python train.py --n_layer=14 --d_model=256 --n_head=2 --n_kv_head=2 --head_dim=128 --d_mlp=1024 --vocab_size=2048 --activation="gelu" --norm="layernorm" --norm_place="pre" --norm_eps=1e-05 --positions="alibi" --qk_norm=false --attn_scale=0.0884 --bias="all" --tie_embeddings=true --parallel_block=false --init="trunc" --init_std_qkv=0.0274 --init_std_o=0.0 --init_std_up=0.0274 --init_std_down=0.0 --optimizer="adam_variant" --lr=0.0013 --beta1=0.9 --beta2=0.98 --weight_decay=0.42 --lr_head=0.011 --grad_clip=2.0 --warmup_steps=201 --schedule="wsd" --decay_fraction=0.291 --decay_shape="linear" --final_lr_fraction=0.05 --batch_tokens=65536 --seq_len=1024 --doc_mask=false --train_tokens=310000000 --steps=4731 --dataset="wikipedia_en"
MLP neurons of a small language model. Each row is named by its layer, matrix (up: input weights) and neuron, and shows model dimensions 16-111. Each number is 500 + 50 x the weight over its row's rms, rounded and kept within 0 to 999. Numbers have three digits each.
A block is one neuron, or neurons of one layer that tend to fire together. After each block is what it responds to, as a language model described it from the Wikipedia text at the highest values.

L9.up52:566506501479458442563414437491490341605486507416496510438412505426388504410394504548501547523471497504498391460341510472471525556484472407458501460421458531550536493537491509602499640487482471483570486549508511504508397539441466547496620510491416494487450487479529503456481613491486500496
L9.up172:450525495387493381504570483528568371534455454484399526467494580489490462384433513506442570569576526511521490463491505477509590546513512387537489479493401482554475506590482512477499515439486568599462459399502441524490483518427531480558549468484491488421500555481460427471473500424444442588
L9.up393:512496570416535370481539509433477419513422558527480560495449501521518430429502496436516449613579518540536446488503518514569513614524525407624452505430487501560464495528623492547573536444421520483499481491531503444457524490292514564487498479463369545576576506477554499547477490519591480469
L9.up435:515520576558491478510537469518513484508463505483551536414568522475419469455535425513527545467486539518528532540471508652524535512535492507429433553558496578472448507569574506577438482449563554597499390441548518482491471466486543507499497467485442378490523500493555543462503465492556423492
L9.up505:535568474414497423460520495561489466458487634484505488392499507475525482475484498405445537469531520451487448506530533478553571520511483469586460462442460552550453445494552561499471592511477541483459482568525387500504527456411523498558528526470437484487607464535496435538485525562489520481
L9.up771:521499424470469538478510514527484538439435556540454472479452535532411431491506538485519468495474476391576427460423495472564538574614562537484503548497507616497506465531522517488459383486542476538569481569456495462431368448485523462435483450473397557487487449515522551526513488505519463521
L9.up901:440461574482446452468499522525502553504538527423487549445501453525541466516524429405435470584519601510524515518497542464429475626513565488551609497542512439548479445544504499465434502544590490432594494519536436495457416497452524509477558530439497531502502515489512510409446487499421479517
L9.up979:540473571499458448444491497505472555577476487498502639425478504562438473586422436485641507518555555445453496507552507474542471661549500526498490471522424504530533464460494526437510411540538565523509495430467542557438492478448482561433512482413427469520548541554498489478509428521430485475
Dates and narrative transitions

L2.up109:557460570523542604556456427517409489491533559440540513424584514435423465379559504502508502520592512486556531471516593445576497497475536369536475432501522453479531564530540447521491375562481550480492459528466537383501485512482501623467436592513524516486504477520458482536520432432459421432
L2.up238:435431569525541443459555515615477417568435492523544471501556498504497473495539535495562456478499436533393518532464458522469492578522458435471420550549546436454530541463406553489450476548496499545519486510517324496447430475505503523474411522473436485477477493534518445396545407491423553579
L2.up331:488541466565582421439456553508464460474534460495561550424453545486462392469496447532448498665483557506515466543496555535478511476602469461525419503501468608488496518530524460474421462470483432542479529603453475430506417468591514575518529473480533490508468575534476511568553416536441494411
L2.up371:543646560431549477531494459515521507481481413505538608446461573539448440519518566493562564619519528521510459502385544502483594481453535507503432429462553541508377592492464464505453456464473502633542542525524459541522475490559515554517478543510498505534458526494704519529522518502465446523
L2.up378:460518565442477429489443507377496549518520554452513548460430537440562460497509548440503551494473566585522483425386462523525491474398523495470561460424511487554536513550460428525563533453497471619427553460545535529505511536464506559544498471542463531517491458457523529502493511455411521540
L2.up745:464432551560463509516480565521449541506498503471516536396399552454474449445556479483566455593553546502536526473519528499430460445469574428443518503352535552526487515513580393522448480510406472587486530535480500507477517446451467559515571494528416435555437529443552476450485423557409395505
L2.up962:610486515383555522515446497440419472540461569502526550431560489529499467515538422489568501531535494486403448437547493468487583527591366530489538481458615490496446503509514558494482501584480467562516481437570449462529456498538546544429576438527431540560453563489521512471494483518534531538
L2.up966:519501440425605580521526506472499527420458477513576497398556494423447451462536509599464574550441572485544517502516521443505451589508518453552574472483506569548468503582483523624462518491459478568492469525475424543549520496463433552481501590552503420487467574443582430529527511493534454572
Mid-word fragments, often p

L9.up26:574468497516522471514491456480495500450496487438432632471562507488410462542551481525520515564502530489360493398442458415603530518572478387541452553551454581514533568495541421478606503473420544432544494450439568479452436631528518600455450498424454583486460571583434436497482565442488505504
L9.up219:467434477484549416488522511474581462474549535475456430515502532381538468446399568577505478465551535502454527486602439473578513529468590484439509503503437557455490555561546508499474524525420587554585527576494507472418439523443462508513568494441509532555476560510509518563447572442587496450
L9.up410:510538546421520476527555601484562488491484523464559625446555500440481469495491531563497426587525426448533544469492432469547461516575536559518464570539497484413429524532481424452449490556565507476526492526461499540453496458513466474501497491397556586500528609563460504548537473394530513479
L9.up436:549353481454542523541573522536466489515485486382532504599500472508490471413493527512475486514412512522516539562593463448526555476587439501495497455549406449476496510521464463504504406574478530434520486508455589540568526550513546544448475525409637570490507573493460517543414459503507495425
L9.up462:507505499401552545565513372550371462528468525442428461525545448480530440510533534516510494466481510459441475440585506477542459586581525522532479360432469444494489465484508413566517462577497497471525545455548577518435553572500535505441482516444568489462569504510544461533419471387577480531
L9.up602:541483545513531456503435475526445502497502503421471443501622546459495504534476503550429489568566496478480482523553466499439557536471550463541412470490488483518437592513456509487447497474561549458474493498403601480476482499457447500476498496367509521561444572456563437491448584487498544467
L9.up689:493406574529506524549548524542425589456463416403551483456496548493490504433496486551539491503503512456511556517504494402535502517547505519521476457516546515563491612544511455501422435542519485465571373524514446490511550551529434587499403437449478517480540559491552498508454401463478395483
L9.up721:544421489482562474453599520523480439526552558447505555547590565506443494456539426521530551494459486537467588386414368507460474644600489407374593450570509489465566507499574495433520511480445503450457500530462529533485438584517541468530452597481419630509442465551546479468482544505491431395
Word-piece "st" fragments

L8.up160:537512528445544473509546461520594440474449518417480523568465516475469476499494482593435398597608514550412501444447418402540466510603498431547567513332506506514585543465458461466552478532543493499469546492498527508501529527458449545567553530422496549528520509545492432489469444482526582475
St/f/w word-initial fragments

L2.up103:514485527469565544512529538480487445512534515487492449453525518488390478443485479401496482478473473566503499561372389588476398485502541558451587492467451551499407580516511453540519521439495517511577532553481476441446548529444427550471438573465490563475423431436576419485435456567541518487
L2.up134:526466478472559404588536497484522369499495499370602452546491581475477516486466468526491434445579499465389529479415459522516471506406338475532555506417455541499469520568545515461482611467485625506526547406500503466459502568490464569516537582397502594438423528500591521463429518483448486455
L2.up419:573400534517506526546516412514519545494525529349543402515612455528458420436498554453450449472506533498481489486489452521548499484528561467433529435525492412462504495555441464632452498461538552482433524485461489495552537554489429552435522601464503511530547424517461374493495457489477580546
L2.up577:526376580462473560614571491538571420524446525431537447614486433447487405498551492487491504481524392483533493465484480520506500559479517441418569499508487543526552535555551443593588487386309450500466465475488492514532467576491506509462504528486562466547579458480492433479516446564473513438
L2.up763:581476554536473472516522532524582517479529490472462404542529478501412502417460499397569525538478403466418477485523450484518554517552554478531535466551520476491532565502478522442491522517519544502516489539518478510444517568424436533496575504445441428484511546539502528444538524522495573494
L2.up981:556486496595515547449539516475626475518500473473580485615487526487473410393540470588458388543513618519472475479392484492515506515518511504515566454495455471518450521506497467500507527546436570463487485446501451549464502502484530575492479383513483527586554556539570478556504434519454518423
L2.up982:547333564537530457440539516464549397462523479447513487466478446486415482408531418383536472429434489527492531502391416494522525527563503428517548460540498481472512548531487453573505520446426526488533603448488453525488475542452492490507416593443564531452439561532526474586489462526497516524
L2.up1003:511514604437477527502534457508514489456400524461602592534501596480525507518428490397454512508548494536433504425424487425537483482459477514525524510551527491499584522488585547449466528458512547495475502482481360437436406480481501510495488482415415569555476499466480523575470447566458512378
Word-initial fragments

L8.up212:534436467591544487432472443530469522540557539470559535543499529521477501460500464479451546560449457505460455429555477562475508496507512539473531456497533542441524632563407548526493509652407509508469543547552513569454430490482478492373442406408427490474511420529512415479429466437569504519
Opening digits of years